python train.py --rope_base=35400.0 --schedule="wsd" --doc_mask=false
MLP neurons of a small language model. Each row is named by its layer, matrix (gate and up: input weights) and neuron, and shows model dimensions 0-95. Each number is 128 + 24 x the weight over its row's rms, rounded and kept within 0 to 255. A neuron's up and down rows have the sign that makes its largest values positive.
A block is one neuron, or neurons of one layer that tend to fire together. Before each block is what it responds to, as a language model described it from the Wikipedia text at the highest values.

Start of surname or name part
L6.gate2033 [142 125 109 139 155 147 139 124  99  98 143 146  92 160 109 127 121  98 130 119 168 129 113 147 119  82 136 147  96 133 175 168 100 118 124 141  93 159 104 124 134 141 133 100 127 130 106 146 142 121 107 134  87 133  81 121 101 164 133 110 156 124 146 152  87 120 148 171  90  76 152 136 147 174 160 134 131  78 116 119  93 111 118  96 148 138 152 140  99  93  99 151  97 112  91  84]
L6.up2033 [151 135 137 159 108 130 112 107 111 106  93 180 140 161 102 133  95 118 145  93 122 144 129 138 118 165 140 153 127 140 149  87 196  97 143 141 129 128 123 111  98 145 112 119 143 129 168 129 142 168 134  66 157 127 150 191 115  91 173 143 119 119 149 102 121  77 134 122 166  74 109 110 148 131 127 102 119  94 111 127 186 154 143 156  92 136 126 158 156 113 131 117 109 129 130 201]

Sc/Sh word openings
L3.gate78 [114 109 120 139 122  91 117  97 152 150  94 139 143 146  95 132 142 134  99 108 172 133 121 149 150  95 141 156 151 113 109 165 144 117 183 149 126 148 151 151  97 130 145  91  87 125 105 165 156 116 122 156 140 108 140 117 117 126  74 137 150 129 109 110 137 107 129 148 148 109  93 154 172 118 122 134 157 160 108 114 141 115 130 144 151 129 111 176 122 167 141 169 129 165 144 126]
L3.up78 [107 163 147 183 127 115 101  90 173  89 141 140 125 107 177 169 138 142 173 155 154  93 159  97 125  84  98 133 114 151 109 129 143 106 165 133 107 110 131 151 137 111  90 134 103 151 125 156 173 185 117 138 120 142  84  84 141 155 112 129 111  96  99 135 102 107 152 124  82 116 126 136 117 139 110 135 147 115 141 151  78 147 137 107 115 141 157 145 150 142  88 132 187 116 131  92]
L3.gate747 [100 110 154 145 125 136  89 150 111 127 127 122 117 111 130 124 101 122 166 112  90 119 136 109  93  88 104 156  97 141 124 162 148  97 104 106 129 118 165 136 108 153  87 146 139 102 149 143 156 107 136 121 111 136 122 149 157 129 110 126 139  79 137 142  99 140 110 134  86 116 123 115 103 139 154 133 125 121 149 112 124  94 119  99 174 107 169 135  84 107 124 125 121 154 133 154]
L3.up747 [135 106 161  76 132 144  74 120 145 114 124 104 128 118 179 120  72 126 145  92 126 100 104 132 104  93 140  75 128 109 125  96 120 150 150 136 118 116 153 115 138 134 140 119 129 148 137  95 124  99  86 103 164 130 131 121 133 113 142 139 166  93 103 176 141  96 145 114 134 119 157  88 125 157 120 118 151  90 140 121 155 128  67 136 166 115 113 133 100 100 122  63  64 133 137 128]
L3.gate856 [129 123 121 139  96 166 182  80 148 158 146  95 122 113 111 110 133 100 119 126 168 135 103 112 139 116 146 161 139 111 118 129 142  73 162 137  87 132 118 172 157 109 132 132 108  91  85 148 121 125 138 145 163 139 135 157 117 152 117 109 152 112 145 155 134 161 154 127 117 114 110 149 136 148 105 145 156 139 140 142  89  96 169  97 139 110 161 120 136 112 126 146 175 166 149 130]
L3.up856 [178 157 129 156 126 166 125 103 128 133  91  99 134 114 101 138 117 126 144 114 103 130 102 111 134 166 179 144 146 141 142 153 149  84 142  89 107 108 144 135 105 129 106 152  81 123 102 104 108 102 148 108 144 132 109 136 104 154 127 100 130 100  87 162  90 102 164 133 129 112 127 116 199 102  86 139 111 145 109 101 133  85 155 117  80 193 135 133  77 137 113 123 144 145 118 150]
L3.gate1273 [215 113 135 185 142 170 138 115  74  83 131  97 117 127 166 143 141 148  93 139 131  81 167 162 145 141 112 126 150 110  98 148 110 148 137 142  95 135 111 127 163 152  83 124 164 131  87 139 125 106 103 125  99  79 116 147 144 137 125 174  94 109 172 108 123 161 138  89 124 132 146 139 139 116 177 131 101 131 136 144 149 165 140 136 155 123 117 127 125 118 120 146 126 156 157 119]
L3.up1273 [158 101 113 138 156 183  88 149 109 102 133 101 108 116 122 151 125 143 151 100 137 120 118 144 142 105  98 143 124 117 105 153 121 158 152 134 121 137 118 131 150 130 105 105 134 139 105 145 117 119 166 113 113 100 123 146 156 111 109 128  91 123 133  81 163 141 124  84 128 162 157 108 120 140 146 126 107 140 131 165 111 168 162 170 120 133 151  74  99 129 111 166 143 141  95 132]
L3.gate1724 [131 135 111 140 128 103 150 143  96 111 106 132 146 106 131 149 111 146 136 133 147  91  94 135 141  95 149 159 150 138 117  99 129  86 124 146 133 100 106 171 143 120 106 130 102 100 141 164 139 135 130 120 121 159 107  82 133 105 137 117 129 135 148 102 108 157 129 111 118 102 103 126 125 128 164 138 134 121 148 133 150 149 105 106 134 121  97  95 127 119 135 162 143 100  75  89]
L3.up1724 [127 101  97 136 150 133 113 111 113 142 119  81 100 127 106 129 149 136 163 157 151 100  96 123 123  97 143 166 125 188 136 156 146 119 123 140 138 121 122 141  88 121 105 118 136 115 165 108  63 118 153 118 102 120 104 137 145 129 146 163  96 146 109 103 113 137 107 110 163 126 151 175 147 128 120 169 143  76 101  98 122 168 156  99 173 121 126  94 174 130 102 101 183 156 117 157]
L3.gate1847 [161  85 133 110 161 100 129  93 124 128 153 129 126  99 134 150 110 121 113 123 178 135  89 119 116 160 117 124 105 112 118 136 134 133 176 147 100 128 133 112 114 111 150 120 122 178 108  72 125 135 145 153 116 185 135 157 149 145 135 118 188 110  95  91 132 138 149 115 122 121  68 119 184 129 156  84 126  96 108 133 117 152 118 151 108 141 119  98  89 119 172 104 110 110  88 149]
L3.up1847 [ 96  76 111 151 156  69 131  80 146 126 155 105 152 127  86 143 112 144 131 129 170 161 105 121  76 141 124 171 108  84 126 129 111 103 145  97 114 125 172 125 136 130 103  86 116 106 136 123 113  94 144 120 150 138  82 139 121 105 121 133 104 117 155 121 103 157 144 126 139  89 133 127 167 170 160 127 128 124  81 140 122 151  91 126 137 161 119 137  90 106 169 167 123 107 110 138]
L3.gate2057 [129 116 106 144  94  79 130 104  94 150 125 158  65  83 130  78 106  99 147 108 136 139 114  89 115 131 124 116 111  99  98 110 111 110 142 106 139 116 133 119  96 162 155 136  71 141 118 115  94 116 121 106  94 111 111  93 137  95 109  86 146 160 113 157 106 115 148 134 145 118 111  93 135  97 113 112 100 143 126 142 111 181 120 120 123 143 109 150  99 157 163 127 165 118 171 141]
L3.up2057 [156 140 100 107 124 139 110 118 119 121 145 164  72 137  99 164 160 113 178  97 115 103 151  94 100 104 106 103 102 113 150 152 114 110 100  95 107 102 137 127  97 148  83 130 104  96 143 131  88  91 147 127  82  90 165 111 103 117 128 131 139 133  84 116 120 157 137 152 102 119 166 110  93 161 172 140 146 145 105 138 148 138  97  70 115 128  92 141 128 126 127 125 154 104 133 180]
L3.gate2164 [ 98 126 158 153 116 121 190 105 138 112 114 120 158 144 144  94 110 130 104  87 118 152 114 130 153  98 108 117 101 104 120 112 170 106 174 126 119 172 131  73 101 173 116 188 131  98 115 162 146 154 120  95 149 129 102 137 122  87 109 168 115 158  97  90 111 129  91  67 108 108 114 185 135 156 155 162 123 147 135 121 115 142 166 102 162 161 160 117 125 112 140 101 126 118 105 137]
L3.up2164 [110  83 135 126 128 146 116 146 181 131 104 140 170 131 130 118 147 140 160 110 113 104  97 124 148 162  98 161 115 121 163 159 149 133 142 124  91 162 119  71 115 159 126 125  91  70 148 157 112 144 185 130 146  94  82 153 102 132 158 185  88  90 129 146 157 136  98 119 122 110 131 190 141 116 128 131 156 156 130 117 155 144  93 109 188 119 167 129 150 127  80 135 117 101 137 132]

Word-initial consonant fragments
L2.gate65 [120 138  99 114 113 132 122 116 160 108 148 108 109 124 129 126 123  90 167  87 144  90 137 123 151 111 126 175 104 153 172 151 160 123 174 123 121  95 169 143 118 117 119 114  87 168 110 158 133 138 156  86  85 142 153 133 124 166 106 138 124 130 160 149 145 126 126 113 112 174 146 130 112 109 147 146  99 141 153 120 135 160 123 131 117 175 140 149 100 142  91 137 123 153 151 153]
L2.up65 [155 139 179 142 144 124 116 137  93 101 123 117 139 127 121 100 127 132 119 135 144 141  55 162 157  91 119 103 117 123 157 130 149 164 156 140  97 170 109 131 108  95 166 160  94 187  98 104 153 113 103 113 120 112 115 101 114 126 158 119 109 118 135 113 121  98 125 161 125 133 111 130 142 141 128 172 148 110 159 139 170 124 143 128 146 140 114 102 140 126 152 142 106 139 124 103]
L2.gate232 [100 139  92 144 175 135 100 123 116  98  99 138 147 137 135  82 119  79 174 117 139  93 144  82  85 129  88 118 110 149 161 160 127 147 142 119 140 136 136 122 130 125 111 130  97 109 165 102 139 147 158 141 176 143 170 150 146 137 165 145 176  95 126 133 100 168 122 150 138 131 156 142 132 119 108 156 101 155 109 136 139 117 103 134 128 149 169  89 114 200 165  86 127 119 140 145]
L2.up232 [165 116 143 121  97 176 128 138 121 171 138 116 137 126 102 122 104 123  80 145 165 157 101 182 159 134 128 113 136 140 140 106 157 150 159 129 160 168 106 114  99 146 170 104 108  80  88 142 166 126 126 122  96 147 173 151 121  93 102 143 121 133  88 124 117 153 112 119 104 142 160 117 101 120 123 151 133  91 126 112 166 129 144 168 146 129 108 102 104 129 138 137 116 134 148  93]
L2.gate252 [ 83 132 133 144 143  67 147 115 146 151 128 133  87  86 163  88 143 111 176 123 143  99  95  67  85 136  87 164 126 139 139 115 103 142 133 103 123 158 167 141  98 140 149 148 138  87 158 158 113  84 144 137 103 147 130 114 170 164 147 144 146  90 101  94 164 120 168 136 118 138 130 174 117 122 153 117 140 138 135 148 122 130  89 137 129 164 120 155 128  83 115 153 136 138 126 117]
L2.up252 [106 126 124 114  99  63 127 125 118 126 128 120 103 123 175  89 129 101 144 141 147 116 111 126  88 149 106 159 112 151 128 154 129 121 123 140  77 143 153 120 126 150 115 141 108 131 152 164 137  93 139 127 114 128 121 113 185 116 146 108 101  91  90 101 127 100 155 164 116 119  82 142 140 117 149 105 161 114 158 144 118 145  94 120 135 153 122 180 100 105 114 140 148 112 167 152]
L2.gate877 [122 140 139 167 115 135 144 128 121 101 121 155 122 118 118 160 151 143  99 147 131 149 124 120 153 116 169 125 117 114 132 159 123 102 174  79 113 120 175 120 116 108 143 111  99 160 129 125 129 154 157 121 117 129 112 121 151 111 166  88 122 128 158 119 121 149 152 148 158 163 133 138 120 180 205 144 111 103 109 148 182 146 143 150 136 170 153 127 111  89 143 146 122 141 110 110]
L2.up877 [156 130 132 108  79  91 113 112  84 150 118 127 120 143 118 159 144 153 133 156 159 166 118 155 132 119 126 157  98  85 133 156 151  82 123 107 125 146 157 135 128 110 144  82  94 134  84 123 102 132 144 111 105 115 157 149 164 126 164  86 136 141 129 124 164 122 159 146 100 109 141 142 158 140 154 108 140  88 122 159 182 143 155 171 122 120 123 151  83 125 140 110 131 147 119 133]
L2.gate897 [147  86 137 149 145  96 118 126  97  94 116 132 106 129 146 142 133 156 177  98 146 112 143 110  97 153 122 116 165 139 128 150 123  99 121 143  83  60 150 139 102 107  99  81 137 111 109 136 168  92  99 153 100 116 116 164  94 134 138  73 114 170 117 142 101  77  65  87 129 127 143 121 142 121 116 129  96 134 127 111 143 143 164 138 152 124  97  79 107 107 116 166 110 129 109 124]
L2.up897 [124 139 148  95 113 138 157 112 125 167 112 142  90 108  92 169 144 121 141 121 121 123 113 173 105 113 130 122  98 115  89 156 136 110  98 104 106 139 145 160 139 140 121 124 100 112  73 111  93 129  99 139 123 153 140 142 147  96 149 126 106 114 117 143  72 154  59 160  94 108  97 158 121 130 101  95  87 140 122 145  67 133 107 140  93 174 114 119 120 148 159 122 170 131 131 145]
L2.gate1011 [115 135  77 104 121 130 150 145 142 108  99  88 143 105 143 124 140 126 121 142 143 123 118  77 116  96 134 113 162 165  98 130 149 129 156 143  86 110 149 112 102 113 122 131  76 179 114 103 114 197 155 121  91 160 145 125 151  93 113 154 118 161 117 135 113 139 143 162 100 114 175 168 130 138 112 111 114 101 145 120 131 136 131 110 101  80 153 118 107 159 112 132 149  81 135 150]
L2.up1011 [119 145 126 121 133 103 137 151 143 142 133 118 152 113 110 101 120 108 126 145 107  98  97 164 106 148 140 134 104 119 140 149 119  95 135 119 125 138 111 100 143 136  78 165 101  99 125 122 147 126 113 119 132  72  86 129 124 165 114 119 142  86 110 145 102 157 150  89 134  82 100 187 116 168 131 142  98 124 112 166 110 136 113 101 136 133 157 141 142 158 157 117 155 131 136 127]
L2.gate1555 [144  88 138 118 104 138 113 100 128 143 112  98 137  94 139 164 164  96 152 146 177  66  86 157 109 152 116 156  92 110 156 110 159 154 112 130  92 136 162 165  95  89 128 101 137 145 124 136 111 125 157 137 140 143 132 126 109 132 128 113  88 152 172 139 110 116 138 113 114 128 128 103 157 102 135 146  94 136 160 115 119  96 134 154 118 160 131 129 140  89 167 121 149 129 135 145]
L2.up1555 [183  87  89 124 114 146 122 130 118 129 130 131  88 142 156 161 106 160 142 138  96 140 152 138 154 132 103 139 133 144 129 136 124 170 121 154 111  84 131 124 140 158 114  95 137 129 139 131 117 175 145 125  79 154 114 130 190 105 180 140  70 167 139 106 176 163  91 127 163 109 104 116 116  74 106 112 125 106 141 123 149 139  88 145 110 145  96 107 111 138 100 157 193 137 160 173]
L2.gate1749 [125 152 167 177 139 108  90 128  84 135 140 158  84 133 175 125 108 109 123 116 106  91  99 135 108 111 142 124 138 132 101 132 181 139 181 134  95 150 137 146 130  98 115 107  98 122  88 100 146 106 134 149  89  95 115 147 106 114 144 152  97 112 113 136 112 139 127 117 133 125 149 120 141 107 145 118 127 142 132 140 147 143 118 141 147 136 109  93 106 165 167 120 118 165 140 153]
L2.up1749 [132 155 161 133 130 137 133 113  96 107 141 113  84  97 178  94 145 160 131 115 143 115  81 151 131 112  83  78 130 101 120 118 158 127 142 116 118  93 142 134 163 119 121 107  98 155 112 117 121  87 101 166 129 108 130 151 103  88 161 121 115 121 135 127  95 124 123  76 145  97 152 124 152  98 130  98 116 159 124 171 131 151 121 119 116 151 166 144 104 158 102  96 145 147 131  86]

Building and structure nouns
L3.gate209 [110 120  92 149 125 109 130 149  95 121 120 149 119 119 189 178 137 111 116 106 113 107 134 122 152  98 121 121 105 129  99 102 130 143 116 104 140 113 128 139 143 165 146 173 115  98 160 174 127 151 146 119 138 127 158 128  68 114 114 119 119 185 112 105 173 173 160  98 159 170  73 110 130  98 165 132 162 117 100 111  76 110  98 146 129 139 107 146 148 140 132 142 111 127 110 151]
L3.up209 [137 109 129 155 151 123 103 103  85 157 144 124 113 115 150 174 183 124 112 137 122 103 133 132 138 109 111 119  82  99 135  97 165 138 113 106 160 155 117 151 163 137 130 161  92  86 106  94 155 122 154  95  82 135 111 131 164 111 138 148  93 131 141 126 144  91 154 127 129  93 116 162 132  92 146 116 102 119 161  76 106  79 117 151 129 148 159 123 105 145 175  89  91 118 130 126]
L3.gate1410 [122  87 100 158 129 134 139 127 124 132 135 118 128 118 155 139 114 111  83 129 114 127 117 109 133 130 121 107 131 182 132  70 158 154 113 147 142 128  81 126 111 104 134 104 163 131 142  98 136 153 130 102 205 142 134 116 105 112 122 110 155 123 163 119  87 102 177 156  91 104  84 114 103  86 110  99 143 126  93 151 113 120 121 124 160 149 102 148 128  89 107 128 143 176 141 131]
L3.up1410 [169 120 118 133 129 131 119 147 150  91 119 105 140 121 182 130 158 103 112 153  98 131 144 141 136 191 132 105 126 161 112 107 105 149 144 123 145 112 115 164 104 164 187 179 170 116 173 112 143 179 150  95 139 116 161 108 121 136 160 141 128 150 133 148 115 150 155 141 104 144  64 112 118 113 125 110 135 167  83 159 136 145 127 151 176 137 153 132 171  97  94 126  89 115 125 106]
L3.gate1565 [121 120 155 120 131 142 149 114 110 109 116 136 176 135 183 119 103 138 149 124 133 166 164  99 141  96 144 137 146 169 135 131 105 100 136 137 152  76 107  62 107 135 123 131 146 128 114 133 119 133 118 147  99 135 139 149 115 122 150 122  91 158 160 145 122 140 148 121 165  97 147 137 168 104 126 139 147 101 126 130 112 133 134 145 102 147 168  99 114 191 122  84 148 150 111 112]
L3.up1565 [129 129 106 135 135  93 164 145 163 123 102 136 172 118 103 175 112 102 105 113 163 104 114 121 136 132 133 108 143 120 127 128 138 138 114 120 123 158 117 138 149 111  99 111 110 121 135 144 133 102 118 110 151 137 137 119 132 106  84 142 112 142 134 130 130 139 152 128  94 127 116 129 104 179 145  94 142 151 152 113 171 128 127 139 110 161  84 177 145  82 124 141 118 112 142  93]
L3.gate1677 [116 112  76 140 125  96 110 124 137 110  88  81 141 103 137 110 194 125 110 128 137 107 100 121 148  97 163 134 129 160 109 130 129 116 153 144 126 155  94 105 105 139  96 129  90  82  61  97 130 135 161  99 122 118 156 124 142 162 144 128  99 112 115 107 100 139 177 133 100 128 106 138 116 147 113 109 104 116 149 134 144 108 130 152 149 136 118 136 107 100 109 125 177 101 143 130]
L3.up1677 [156 135 103 166 185 133 116 110 102 111  89 134 104 146 165 123 119 130 158 121  95 102 117 111 158 103 126 144 143 160  99 133  94 114 169  89 173 142 134 152  77 103 106 154 109  96 117 143 137 151 104 122 159 150 105 121 121 129 158 122 123 136  97 100 118 156 128 174 169 126 142 125 150 145 112 144 165 148 160 124 123 149 122 147 116 150 144 101 168 136  91 129 165 162 133 122]
L3.gate1784 [157  99 145 106 106 143 143 136 131  91  95 168  79  86 137 115 111 117  82 109 125 123 105 110 122 102 145 156 122 138 107 170 103 134 135 151 112 126 101 172 139 144 177 128 116 165 149 120 111 126 113 123 114 144 115 145 169 106 133 121 133 161 145  82 125 179 151 139  98 102 149  95 147 110 111 100 118 145 119 125 113 122 115 124 128 158 146 124 114 168 114 112 145 142 123 127]
L3.up1784 [167 113 123 106  76 114 134 135 120 126 125 170 106 129 127  88 104  91 112 145 134 138 156 126 111 106 146 127 161 133 106  97  99 127 118 137 121 157 104 175 116 164 143  99 122 162 142 131 128 133 101 126 109 153  85 127 142 134 129 126 128 167 112  90 122 117  86 128  74 100 187  99  93 144 124 147 117 165 119 108 163 151  99 124 164 135 130 136 130 145 145 103 123 102 127  94]
L3.gate2006 [101 111  93 115 104 121 159 169  83 156 104 152  81 142 168 118 118 109 158 169 125 160  99  91 144 122 152 141 110 146  54  95 117 104 126 113 123 132 133 156 123 109 152 148  99 139 146  71 170 108  94 138  80 153 191 104 107 112 132 114 158 139 125 120 167 124 122 162 128 126 126 104 120 123 149 180 157  98 129 140 142 110 125 163 129 128 176 135 103 151 144 181 120 115 151 155]
L3.up2006 [116 106 130 120 116 121 117 135  90 137 125 154  73  92 114 140  74 115 102 132 127 145 113 168 144 129 161 116 123 154 121 120 122 108  84 139  97  98 143 156 159 133 146 119 105 115 118 132 142  76 149  86  93 129  89 109  88 112 111 104 131 148  88 121 153 137 151 116 147  97 108 129 170 123 104 130  82 101 108 135 151 115 161 117 119 160 118 175  98 138 146  92 171 165 161 115]
L3.gate2137 [ 97 116 105 145 142 103 187  99  98 117 105 124 180 108 122 153 133 145 144 141 159 109 137 165 165 147 101 148  94 144 125 109  90 155 112 124  92 158 111 132 113 126 122 152 146 101 125 130 114 138 136 140 112 101 104 161 132 128 144  68 163 142 126 151 123 117 109  98 111 159 135 153 175 135 111 105 151 119 130 113  75 130 104 140 153 103 110 143 166 115 120 123 144 160 165 173]
L3.up2137 [100 150 166 138 100 173 125 140 123 101 138 136 148  91 198 151 149 129 122 141 162 122 130 161 111 129 145 124 132 156 153 134 104 150 137 160 133 121 137 107 118 116 106 120 132  84 139 162 158 144 177 150 117 153 150 114 123 133 174 143 155 140  99  97 120 101 125 128 108 101 115 120 139 114 139 122 148 152 116 126 116 110 117  78 127 150 115  98 131 136 103 107 107 117 142 120]
L3.gate2199 [ 78 130 150 110 156 143 144 114 108 147 146 142 132 115 120 108 177  79 159 121 131 107 122  70 150 153 139 107 131 146 150 147 137 144 134 146 134 141 132 114  98 123  74 117 104  98 111 148 181 111 160 109 133 156 130 142 109  96  84 152 106 151 156 172 103 171 132 138 150 128 142 103 125 108 132 115  66 126 119 141  94 172 159  87 121 149 144 120 107 152 131 101 139 145 165 141]
L3.up2199 [ 72 124 173 110 141 165 137  91 157 132 149 148 122 166  94  90 133 116 129 100 151 122 121 116 145 109 138 144 130 134 134 152 132 120 136 123 146 132 136 120  82 118 113 127 123  99 139 119 184  94 146 108 132 141 142 148 121 110 114 177 152 113 154 160 159 123  97 119 147  98 174 118 144 161 122 169  80 134 113 140 134 163 186 107 106 140 179 134 151 121 135 109 102 157 155 120]

Arts and architecture nouns
L6.gate878 [114  89 137 117 104 152  95 120 139 108 137 105 116 131 165 139 125 103 115 143 123 124 143 139 153 104 120 134 134 134 132 120 138 123 135 146 132 109 136 147  54 146 110 155 115 124  76 138 135 129 130 146  98 131 119 119 148 121 124 138 164 172 115 120  99 154 169 166  97 147 102 149 104 129 158  79 107  81 107 158 106 179 121 112 129 187 129 161 128 127  74 136 154 113 101 125]
L6.up878 [113 114 145 185 129 176 103 132 103 109 131 117 148 145 116 141 109 110 142 108 129 107 131 114 139 130 131 121 184 160 108  90 156 154 150 104 139 133 132 105  88 128 144 109 164 134 128 123  95 131  82 126  86 183 153 115 162 158 100 109 117  98 112  87 105 144 114 154  69 104 137 119 108 134 163 155 154 106 115 147 129 149 145 120 136 149 140 172 131 107 122 153 139 117 120 125]

Place-name head nouns
L2.gate474 [105 102 141 108  95 157 117 142 150 133 135 149 142  96 158  74 135  94 120 167 136 152 118 141 105  64 126 153 143 165 144 140 119  96 160 147 171 166 108 121 118  88 123 109 105 132 132  92 155 188 137 173 136 128 135 109 122 154 136 166 120 107 127 151 171 130 121 120 151 109 120 110 132 111 106 103 168 108 100 135 110 147  79 129 188 161 154 146 153 133 181 118 116 106 128 131]
L2.up474 [140  98 156 141 115 164  95 115 147 127 153 158 118 109 113 141 120  92 129 141 106 110 128 123 139  74 160 136 136 139 145 103 119 101 139 125 154 150 105 170 136 109 144 124 111 140  90  98 109 140 127 150 153 173 166 146  92 132 115 138 139 153 125 167 154 164  91 130 121 145 149 147 142 122 120  78 145 121 144 156  85  80  87 150 169 153 150 130 115  99 124 145 117 134 153  85]
L2.gate737 [124 115 190 107 143 130 142 133 150 138 122 145 137 125 137 113 135 143 156 136 130 118 127 137 116 139 127 146 183 123 123 108 164 139 107 139 137 165 136 110 107 183 126 168 151 156 119  89 133 163 136 137 151 165 140 150 100 155 140 127 151 122 138 103 132 149 145 172  74 124 127 171 147 155 166 103 136 155 110  95 138 113  86 135 157 103 165 132 116 150 155 101 129 129 178 173]
L2.up737 [127  76 150 105 106 138 186 152 127 128 145 149 125 113  90 135 138 142 113 103 133  71 112 132  83 148 135  95 162 120 129 141 139 126 122 113 147 136  97 148  81 137 133  85 152 133 100 129 134 124  95 137 114 114 128 136 129 117 132 145 143 152 116 117 116 151 174 146 109 126 134 147 126 132 124 126 116 135  97 135  95 123 135 138 152 136 133 106 110 138 136 147 130 113 153 152]
L2.gate1030 [ 87 109 153  87  77 120 139 140 159 120 108 146 144 164 102 136 103 152 113  94  96 126 143 156  95 121 124 149 123  78 151 109 165 133 117 100 127 163 144  95 150 110 155 125 159 108 188  84 103 132 146 125 124 157 170 141 141 115 124 160 143 124 114 134 104 133 112 131  92 136 155 138 123 142 116 142 141 139 142 121  99 155 135 155 116 127 166 112 139 127 149 116 125 112  95 149]
L2.up1030 [121 121  99 151 200 149 127 133 124 104 126 113 172 126 135 131 119 124 155 161  97 149  93 119 103 120 149 138 167 150  73 166 123 111 162 109 142 144 135 114 112  93 111 103 116 161  74 154  98 143 103 123  98 134 139 131  69 135 104 119 118 142 158 101 109 157 140 144 125 154 126 115 122 140 103 106 140 130 174 132 125 103 106 116 109 114 129 140 151 111 137 138 166 101 130 142]
L2.gate1072 [160  99  99 100 110  92 125 139 120 139 124 133 100 104 102  76 123 137  97 116 119 147 119 122 155 101 133 134 154 149 147  88 145  93 143 168 116 127 125 153 105 148 130 147 140  90 124 117 151 123 115 126 108 111 155 126 100  73 152  68 170 126 135 129 147 171 142 129 169 118 136  94 166  70 113 139 129 142  73 130 115 111 107 146 135 100 121 132 129 122 176 120 133 184  97 139]
L2.up1072 [120 123 100 136 149 162 122  69 123 145 123 126 157 141 102 121 139  88  98 122 133 104 124 163  78 129 106 111 166 126 134  91  68 110  87 150 156 153 140 115  74 108 136 137 106 120 153 144 109 134 107  93 141 183 133 142 132 138  91 119 149 115 138 114 120 147 112 150 137  70 118 142  99 123 130  95  96 117 125 135  82 150 168  92 154 117  88 142 121 124 192 113 103 112  99 143]
L2.gate1127 [105  97 165 128  90  96 145 123  99 103 121 138 125  95  98  88 151  88 118 164 133 150 118 145 111 124 126 112 114 133 137 131 116 102 165 162 143 140 121 139 105  86 144 121 121 111 135  92 127 115 147 117 135 139 143  98 152  96 124 118 151 123 137 184 116  96  98 134  75 174 124  88 108 127 168 137 153 105 126  99 125  97 121 145 169 140 143 131  99 104 133 132 141 153 162  97]
L2.up1127 [140  99 141 158 127 144 129 108 101 129 101  98 161 126 151 111 103 136 111 173 133 119 140 129 110 110 125 121 132 121 133 100 114 129 145 184 118 169 139 158 117 149 105 113 186 132 126 125 125 107 126 141 116 113 118 108 112 131 139 122 138 146 161  94 141 113 134 132 115 127 149 104 109 170 142 144 133 127 126  98 169 148 134 171 133 131 136 137 171  80 143 153 145 148 105  80]
L2.gate1186 [169 160 139 134 142 145 162 145 145 133 150  85  82 110 107 144 134 116 120  67 105 107 103 143 105 156 160 151 132 137 123 137 148 110 145 135 128 175 118 111 113 117 130  62 124 108 140 136 111 150 159 116 168 153 158 114  91 126 137 104 156 156 127  89 124  97 105 131 153 107  85 102 155  89  94  83 134 127  93 130  72  55  85 127 177 101 134 151 124 144 118 114 160 151 118  75]
L2.up1186 [ 81 140 143 165 119 159 133 135 131 120 149 159  94  85 134 144  92  97 115 130  89 146 141 116 131  95 156 120 133 138 148 171  90 117 164 129 149 146 120 130 145 142 135 161 113 122 161 105 144 154 111 120 134 129 153 119 127 117 139 140 119 127 151 110 121 149 135 128 137 120 158 109  87 127 123 109 164 148  99 117 179 129 130 172 159  95 129 149 131 148 140 112 161 123 138 107]
L2.gate1772 [121 100 132  97 108 146 113 116 121 147 127 152 133  92 154 136 108  98 148 142 121 124 130 175 115 156 122 143 106 123  73 110 122  80 186 113 153 144 113 144 110  76 167 143 114 134 104 136 149 175 130 118 131 115  99  87 100 114 117 110 177 139 127 140 145 103 114 129 115 109  96 121 125 148 134 113 107 140  97  96  86  89  77 132 117 162 122 137 102 140 149 112 131  81 116 142]
L2.up1772 [165  94 137 104 149 143 163 146 134 121 112 104 106 110 117 122  87 126 128 133 106 115  88 138  86 101 142 139 139 106 114  87 165 132 147 131 111 157  98 127 115 146 100 151  80 140 142 119 141 143 155 136 136 122 142 142 150 104 116  95 170 114 108 150 119 136 123 162 152 141 121 141  87 111  84 130 158 110 127 114 118 144 124 105 165 126 136 120 120  84 127 135 143 133 137 112]
L2.gate2071 [128 118 115 146 104 154  95 134 104  94 125 108 145 132 166 108 141 116  95 126 107 143 129 110 101 146 101 123 131 168 136 131 129 119 178 111 132 138 116 144  90 109 159 110 127 110 115  77 147 120 127  90 127 135 128 131 139 129 153 105 150 109 181 164 114 123 123 177 155 142 132 145  93 102 133 131 102  96  96 113 150 107 108 164 149 152  98 146 158 120 121 165 164 156 138 130]
L2.up2071 [125 110 116 161 106 152 135 100 101 143  96 173 144 136  93 120 123 134 101 137 109  99 123 125 121  95 137 111 128 131  74  85 136 127 141 178 141 131 139 130 159 142 136 109 104 152 137 105 143 193 107 113 126 138 131 163 108 100 128 127 119  95 111 126 153 125 119 128 116 136  95 113 127 155 104 121 159 128  99 168 136 148 135 108 136 119 104 114 141 128 178  65 133 153 116 140]